python train.py --num_hidden_layers=12 --hidden_size=448 --num_attention_heads=7 --num_key_value_heads=1 --head_dim=64 --intermediate_size=1216 --vocab_size=2048 --hidden_act="swiglu" --norm="rmsnorm" --norm_place="pre" --norm_eps=1e-06 --positions="rope" --rope_theta=10000.0 --rope_fraction=1.0 --qk_norm=false --attn_scale=0.125 --bias="none" --tie_word_embeddings=false --parallel_block=false --init="normal" --init_std_qkv=0.0142 --init_std_o=0.0 --init_std_up=0.0142 --init_std_down=0.0 --optimizer="muon_variant" --learning_rate=0.00701 --beta1=0.9 --weight_decay=0.025 --lr_head=0.00618 --max_grad_norm=1.0 --warmup_steps=200 --schedule="wsd" --decay_fraction=0.803 --decay_shape="linear" --final_lr_fraction=0.1 --batch_tokens=[65536, 131072] --max_seq_len=1024 --doc_mask=true --train_tokens=602200000 --max_steps=6525 --dataset="wikipedia_en"
MLP neurons of a small language model. Each row is named by its layer, matrix (gate and up: input weights; down: output weights) and neuron, and shows model dimensions 288-415. Each number is 128 + 32 x the weight over its row's rms, rounded and kept within 0 to 255. A neuron's up and down rows have the sign that makes its largest values positive.
Before each neuron's rows, "fires in" lists the words (lower case) most often at its 100 highest values on Wikipedia text that the model never trained on; "fires before" lists the tokens most often just after its 100 highest values on Wikipedia text that the model never trained on. A number after a token or word is its count.

fires in: "succeeded" 26, "preceded" 10, "appointed" 6, "joined" 5, "get" 5, "set" 4
fires before: "ed" 38, " by" 15, "s" 7, "ing" 5, " to" 4, " a" 4
L3.gate1212 [127 159  99 160 105 139 149 161 128 107 164 174  88 173 121 131 139 109 134 133  92 156 138 121 102 127  83 101  94 112 113 172 156 143 146  74 131  85 121  95 171 108 173  20 129  79 107 117 140 135 123 143 167 181 153  90 126  97 136 109  73  99  60  91 101 138 116 173 127 189 141  87  88 104 187 120 122  93 135  91  97 169 114 107 123 147 128 129 140 229 198 138 109 119 112 171 145 130 119 135  98 141 125  82  82 162 114 123 135  82 110 122 129 190 100 184 171 131  61 136 160 153 128 136 112 121 128 125]
L3.up1212 [153 118  87 137 120 112 144 150 153 110 173 150  41 100  92 164 146  63 113  70  85  72 157 181 161 124 127 134 109 126 138  99 122 132 143 130 154  79  67 131 189 135 154 156 130  56 124 110 106 148 180  66 161 163 137 147 132 164 140 131 145 134 154 114 106 116 127 101  75 113 152 111 123 184 134 111 153 167 118 107 146  93  90  67 127 107 108 106 163 140 149  86 164 186 109 112 181 119 158 156  62 149 117 153 165 102 137 182 105  88 113 176 160 140 149 145 151 110 108 161 188  91 139 179 130 173 167 140]
L3.down1212 [118  80 156 172 182 165 171 124 153 144 124 132 166 142 120 126 200 139 106 191 128  89  98 103 154 111 135  78 135 163 112  99 146 152 117  98 180 160 123  79 127 166 188  95 155 142 121 154 168 128 155 101 176 144 145 166 102 163 129  98 130 102  83 167 144  97  74 182 109 158 115 184 115 150 143 152 143 105 120 134  93 145 104  89 112  95  99 179 108  96 139 143  76  93 113 194 116 156 166 171 142 166 140  69  79 110 147 157 158  86 118  97 124 182 180 135 181 181  98 147 177 166  50 106 125  74 123 100]

fires in: "preceded" 20, "according" 10, "signed" 9, "opened" 6, "designated" 5, "open" 4
fires before: "ed" 16, " by" 16, " to" 12, " as" 7, " a" 5, " with" 5
L6.gate772 [ 95 136 148 104 111 101 133 200 148  93 156 192 155 164 122 203 158 111 162 200 109 111 143 169 163 127 167 144 155 159 104 207 131  97 115 171 184 127  89 131 151 190 111 102 123 133 114 122 105 201 117 132 137  98 124 145 166 131 125 143 135 160 105 127  60  93  69 126 120 127  78  95 118 164  81 111 169  95 157 106 191 162 112 116 116 171 110  47 113 156 161  47 110 110 129 124 123 179 117 166 109 161 146 129 112 130  69 182 169 133 222 135  94 146 134 126 127  96 107 152 146 152 107 139 150  81  90 121]
L6.up772 [ 79 151  91 122 108 105 177 114 112 133 149 112 200 103 114 166 138  73 153 170 118 157 106 118 133 123 114 132 180 123 105 146 133 133  93 115 156 146 129 121 118 103 121 180 134 163 113 134  75 133 107 102 117  94 128 146 179  75  94 120 115 117  86 138 135  98  75 138 129  99 194 126  79  99 130 101 187 158 117  80 181 150 156 174  67  89  94 103  97 156 174 142 181 180 153 145 107 139 115 127 194 131 156 134 157  69 128 139 124 140 103  88 111 183  76  87 139 128 131 158 115 136 115 163 173 137 160 114]
L6.down772 [130 108  78 194 175  99 176 110 172  95 175 172 182 140  59 144 112  91  88 186 106 149 150 154 137 152 155 111  80 113 176  95 107 151 132 152 172 133 137 145 138 180 129 112 141 140  91 147 112 181 179 159  94 104 157 161 116  96 135 170 120  82  75  81 203 125  95 122 173 142 120 183 137 142 127 155 123 109 122 143 101 157 126 142 146 121  91 109 182 190 179 106  92 158 146 131  95  91 109 101 100 145 101  67  73 151  95  65 120 174 103 130 112 113 181 160 150  97 104 165  79 113 137 158 183 102 125 122]

fires in: "20" 17, "23" 17, "31" 9, "34" 6, "28" 5
fires before: " |" 48, ";" 18, "." 5, "-" 4
L2.gate868 [204 127 139 131 155 195 175  67 181 119 150 103 105 148 161  73 111 148 122 156 129 165 168 164 174 129 128 104 106  78 139 163 139 123 164 116 118 107  92  76 154 151 136 148 112  97 117 139 132 123 111 116 201 163 108 139 114 199 121 172  99 216  95 129 133 107 105 126 131  99 131 131 132 149 105  83 103 100 184 126 128  81 146 129  99 135 110 117 193 165 123  95 155 120  84  34 192 120 184 135 105 163 193 107  89 115  89 134 139 112 131 158 133  17 133 142 101 113 171 146 140 125 135 140 136  71 202 102]
L2.up868 [207 124 135 139 143 192 160 108 141 107 186 108  84 163 149 109 130 141 111 137 142 188 181 151 168 140 119 108 111 101 158 136 113 108 180 116 131 144 118  78 127 131 132 143 107 129 112 149 158 106 106 110 168 146 109 140  92 211 138 144  99 185  94 107 143 147  96 112 156  96 148 116 137 157 106  98 136 108 203 115  90  89 131 116 124 154  97 141 168 146 119  92 157 103  82  37 193 104 198  95  94 165 145 132 106 133  84 119 154 124 150 168 109  50 115 125 114 119 156 131 168  98 142 130 130  59 180 130]
L2.down868 [181 157 147 138 150 145 140 139  93  77 138 132 132 175 171 126  47 142 132 150 206 148 150 123 148 155 143 167  87 170 100 156  96 187 144  67 209 196 121 121 149  60 141 162 124 170  82 121  80  69 100  87 139 163 113 133 128 120 181 131 127 148 140 131 141 152 153 115 109 137 125 149 141 171 111 148 141 111 167 116 127  72 122 103 153 156  95 165 121 133 124 117 168 144 115  89 114 110 115  84  88 139 104 123  89 132  79 136 134 131  95 137  85  87  90  96 129 120 180 140 140 104 176 160 165 149 158 146]

fires in: "16" 20, "league" 15, "2018" 15, "18" 14, "17" 14
fires before: " |" 39, ";" 17, "." 5, "," 5
L2.gate875 [147 108 141 184 153 128 139 115 117 105 128 116 152 103 153 104 121 115 111 125 155  98  78 158 156 138 164 135 136 121 160 189 127  66 157 119 129 128 155  96 189 157 122 174 147 172 105 152  96 103 113 101 156  97 158 153 177 150 123 157 120 185 102 132 113 153 130  77 128 129 169  98 182 108 163  91  86 113 141 184 115 118 179  90  75 126 146 144  98 138 147 150 108 115 173 101 157 182 115 136 139 100 126 102 117 125  96 105 114 151 129 182 121 104 111 157 124 109 134 151 173 118 111 164 141 171  92 135]
L2.up875 [116 115  65 136 108 119 149  97 107 107 116  97 154 178 150 102 156 143 131 113 180 133 157 134 146 106 157 128 187 110 115 186 104 102 141 119  97 185 109  87 211 133 111 148 142 133 117 167 174 121 114  75  98 111 152 187 130 142 148 124 190 165 102 130 159 112 137 130 128 139 150 139 163 134 112 125  47  65 140 137 145 159 148 122  55 121 122 106 189 154 185 203 113 146 171  99  99 160 132 147 118 153 104 157 134  20 136  71  84 129 125 118 144  97 149 154  92 138 131 154 255 139 101 161 104 160 119 138]
L2.down875 [125 109 150 161  73 119 129  62 165 152  96 133 150 149 145 113 205 162 148 168 133 149 157 201 126 188 100 113 140 127 104 128 126 155 176 181 194 129 129 109 115  59 145 109 132  79 157  92 153  92 146 109 118 126  88 167 188 191 131 112  83 183  90 122 125 163 123 104  80 115  66 147  74  74 172 144 105 101 133 124 146 131 115 106  98 115 117 115 130 120 118  99 139 227  89 115 115 111  64 172 150 193 172 146 146 130 150 114 142 128 182 166 133 146 110 155 155 164 100 155 156  37 120 145 140 122 149 133]

fires in: "4" 42, "15" 16, "17" 6, "candidate" 6, "14" 4
fires before: " |" 21, "." 11, ";" 10, "," 7, " /" 7, "ate" 6
L2.gate345 [145 158 159 199 148 168 147  84 104 138  51 152 120 183 132  91 114  68 165 171 133 111 146 169 132 150 130  84 131 128 114 156 204 132 118 122 152 119 146 143 136 164 158 176 153 129 127 123  99 172 146 122 161  79 127 184 188 178 185  87 170  98 138 107 148 119 149 136 116 134 190 189 133 113 139  91  99 158 110 100 128 133 138 142  90 147 143 116 212 146 191 122 116 114 148  37 115 148 114 156 165 123  68 134 108 153 127 172 126 175  75 130 133 149  98 159 145 143 112 189 131  80  86 165  87 117  89  88]
L2.up345 [155 153 139 149 139 155 125 118 112 118  67 115 104 127 122  95 123  50  81 135 155  99 195 164 144 165 156 125 130 129 137 169 139 152 106  73 105 127 138 129 118 154 188 136 143  93 109 145  55 137 135 139 173  82 122 161 132 204 119  88 126  99  62 107 150  92 132 164 103 126 129 121 126 149 121 177 167 130 168 123 102 108 128 142 141 190 102 108 170 179 166 107 154 131 108  75 114 173 102 130 129 167  71 162  97  63 149 159 119 151  86 120 118 130 106 152 155 160 124 176 120  88  72 180 111 109 138  81]
L2.down345 [113 150 136 191 127 129 118 133 134 102 157 139  86 115 129 132 153 102 118 137 143 181 155 100 183  97 100 104 129 148 139 115 150 208 121  93 138 112 117 153  94 127 126 111 136 105  87 155 124 129 104 136  63 139 153 117  70 174  91 130 202  87 117 153  81  76 149 133 114 157  82 159 164 115 152 118  86 158 148 129 149 147 128 141 149 255 160 163 203  96 131 144 120 119 103  62 118 150 149 113 115 116  75 185 125 123 197 128 150 122 164  65 108 127 168 220 124 155 129 175 172  93  59 147  95 141 141  66]

fires in: "6" 19, "7" 16, "9" 11, "ohio" 8, "behind" 7
fires before: " |" 22, ";" 18, "." 16, "o" 8, "nd" 7
L3.gate1086 [152 155 150 140 173 124 171 126  78 111  95 108  80 129 122  95 138 107 111 141 120 152 112 109 145 125 155 120  88  71  59  87 144  97  77 131 165 184 115 187  73 149  79  93 122 146 117  76 119  96 163  96 169  67  80 149 104 147 126 154 136 115 128 117  86 140 146 141 104 128 147 106 102 156 116 111 147 121 146 137 122  99 130 117 117 188 116 160 146 101 124  84 127 129 102 174 125  84 124 131 117 121 149 125 103 124 145  77  60 187  54  96 113 114  96 162 109 150  85  82 121 112 129  84 127 131 179 137]
L3.up1086 [119 121 164 160 107 108 174  83 126 109 118 147 183 102 130 112 130 154  84 104 140 109 143  87 107 157 131 112  72 129  80  90 155 141 131 141 110 138 101 122 102 139 109 173 120 124 131  56 100  94 111 152 125 153 181 163 128 176 116  97  87 102 122 161 136 121 149 163 103 145  67  89 179 150 130  97 124  88 134 146  71 105 151 138  96  86 108 137 128  82 150 140  92 150  78 107  86 142 102 125 132 160 104  99 142 150 110 124  69 124 130 126 129  88  86 165 173 207 171 119  90 128  69  89 132 107  99 107]
L3.down1086 [131 126 155 127 101 151  98 178 215  96 129 132 148 155  72  67 107 110 112  88  76 109 127 149 116 127 138  84  94 136 141 137  98 148 135 122 191 134 123 115 123 137 154 147 152  80 128 141 183 138 108 135  80 128 161 102 142 150 143 158 117  95 114 105 137  86 122 127  81  86 122 150 105 107 119 118 163 123 109 140  85 132  94 103 122 134  72 151 109 125 175 193 157  67 162 147 133 146 115 110 144 118 130  95 142 141 109  97 154 161 139 106 103 178 151 107 157 154 174 147 120 158 116 189 151 217 105 139]

fires in: "1995" 18, "1998" 16, "1994" 11, "1996" 7, "1997" 7
fires before: ":" 22, " |" 18, "–" 7, "–19" 6, ")" 5
L2.gate296 [124 138 144 122 178 147 109 127 128  97 136 167 157 138 125 169 147 194 137 184 127 125 174 187 118 105 107  99 150 129 107 120 126  83 138 145 139 120 189 124 179 117 128 134 114 109 144  97 132  55  96 127 122 127 101 118 131 179  94 109 115 158 158  99 161 108 148 160 167 143 140 124 122 113 137 141 119  59 140 112 129 161 130 163 135  98 100  96 176  88 118 185  62  99 239 131 150 123 105 144  93 130 153  97 133 167  65 122 160  85 142  78 183 129 147 129  98 116  96  78 154 166 119  93 125 128  99 113]
L2.up296 [172 115 144 171 119 124  60  95  64 167 154 148 126  96 139 128 121 123 159 124 138 142 149 117 116 204 125 182 128  68 200 139 104 134 173 164 152 101 155 157 107 156 178  93 139  87 124  81 105 128 165 115 114  93 146  97  91 153 154  87 107  95 103 189 149 172 160 103  96  75  58 155  95 106 112 133 134 104 172 138 140 127 106 127  99 185 114 146  40 114 115 155 160 157  83 130 103 236 100  80 189 112 148 110 130  98 133 139 168 132 102 161  83  81 139  76 170 164 191 154 139 107 118 128 108 158 120  87]
L2.down296 [102 118 125 100 150 152 169 136 154  97 107 113 118 127 150 125 147 119 136 170 134 107 137 180  67 132 121 159 148  85  94  78 114 170 165 131 158 158 162  46  77 134 163 166 104 142 165 118 134 112 164 106 149 141 135 140 179  84 120 100  63 176 165 140 135 142 172 125  95  57 141 140 119 119 177 123 119 102 124 143  73 164 153  56 148 104  90 115 100 134 139 147 150 157 130 187 108 132  85 134 135 100 103 162 142 157 140 142 148 167 189 119 129 104  62  90  95 130 104 130 136 105 131 117 160 125 115 108]

fires in: "minnesota" 20, "suzuki" 13, "radio" 11, "ohio" 7, "tokyo" 5, "illinois" 4
fires before: "o" 41, "ki" 13, "ta" 9
L8.gate1184 [130 126 120 110  95  78 124 132 180 123 138 104 133 168  84  57 153 148 158  77  95 215 111  37 150 103  78 149  93 141 161 103 165 115 147 169 151 170 119 111 115 120 114 136 144 130 121  94 141  91 232 169 140 145  63 118 116 149  85 158 179 114 145  93 122 137  85  69 150 109  90 120 142 100 137 118 117 119 141 113 159 167  84  90 175 140 175 116 203  97  94 143 125 141 141 180  72 180  96 131 128 186 173  98 151 160  90 148 149 136 146  56 165 122 166 106 144 212 127 175 173 134  98  89 147 161 128  74]
L8.up1184 [111 107 103  98 144  60 145 153 127 100 140 168 141 165 157 146 145 148 147 139 127 167 178 134 133 125 117  95  90  86  94 177  93 144 140 164  84  93 134 155 134 139  88 156 170 104 145 120 152 156 119 174 178 118  89  86 132 109 153 133 136  73  90 134  97 154  82 112  90 125 142 118  94  93 169  87 167 121  87 178 152 126 115 113  95 181 130 152 147 137 155  78 191 137 130 144 105 119 171  84 110 135  77 122 123 137 161  62 134 141 173 136 160 175 136 121 119 188 172  79 127 116  93 139 122 100 175 108]
L8.down1184 [166  77 113 128 135 133  91 160 143 151 131 104  84 166 115 101 183  93 156 112 109 152 174 113 141 120 141 104 110 158 168 110  67 131 156 183 155 108 168 125 120 127 137 121 143  83 102 127 101 187 161 116 132 153 116 115  96 121 124 158 161  91 155  87 128  51 138 124 149 115  91 112  95 167 147  57 102 110 178 112 122 136 106  83 180  84 118 147 171 134 199  54 126  81 121  81 142 151 164  81 113 150 138 147  87 134 164 108 153  99  98 107 121 133  79 125 150 216 185 101 118 150 111  97 129 121 151 166]

fires in: "2022" 18, "2024" 16, "2023" 16, "2026" 15, "2025" 12, "2021" 9
fires before: "," 30, "." 12, ")" 7, "–" 7, " |" 5
L2.gate659 [101 111 128 145 101 122 159 124 175 121 129 117 154 118 112  83 156 179 196 196  71 133  96 125 102 109 118 127 167 130 116 123  90  76 111 126 168 139 122 122 134 118  93 142 157 150 115 138  71 135 128 115 201 158 128 141 101 152 127  43 183  98 141 155 115 113 154 173 173 107 111 131 158  85 178  79 169 140 120 130 129 132 172 155 151 164 101 177 112 125 138 110  89 132 112 118 133 129 105 144 135  97 129 124 141 103 206 187 139 177 152 153  64 168 116 170 118 105  94 114 179 113  95  70 126 128  93 118]
L2.up659 [120 116  89 183 104 132 112 117 114 116 109 125 137 117 109 121 133 149 173 173 109 146 149  97  91  89 111 125 125 165 149 117 112  60 114 166 161 116 148 104 126 133 160 135 116 190 118 139 127 163 112 137 185 175  99 130 122 136 170 104 185 135 132 168 159 141 157 121 142 112 136 114 145  81 178 144 153 168 114  83 137 112 151 138 117 126 140 195 134 162 127 104 137  96 107 150 149 118 110 167 133 117 161 101 152 133 215 173 111 161 120 177  85 127  94 186 130  94 120  83 139 116  83  77 121 138  88 129]
L2.down659 [ 98  90 120 100 174  93 136 115 137 117 133 149 133 136 136  88  87 191 197 181 138 138 125 145  88  63 137 148 164 128 164 164 139 100  85  99 158 111 143 168  98 130 112  98 152 124 165 118 155 156  84  71 107 127 118 143 178 137 152 116 168 157  85 124 109 112 112 122 144 127 180 107 116  44 135 110 143 147 155  73 136 133 144 116 119  83 109 138 124 116 159 143 118 156 117 192 128 206 158 113 106 101 176 182  86  99 152  84 153 158 141 122 156 137 118 133 132  94 116 129 140 157  57 113 134  82  99  78]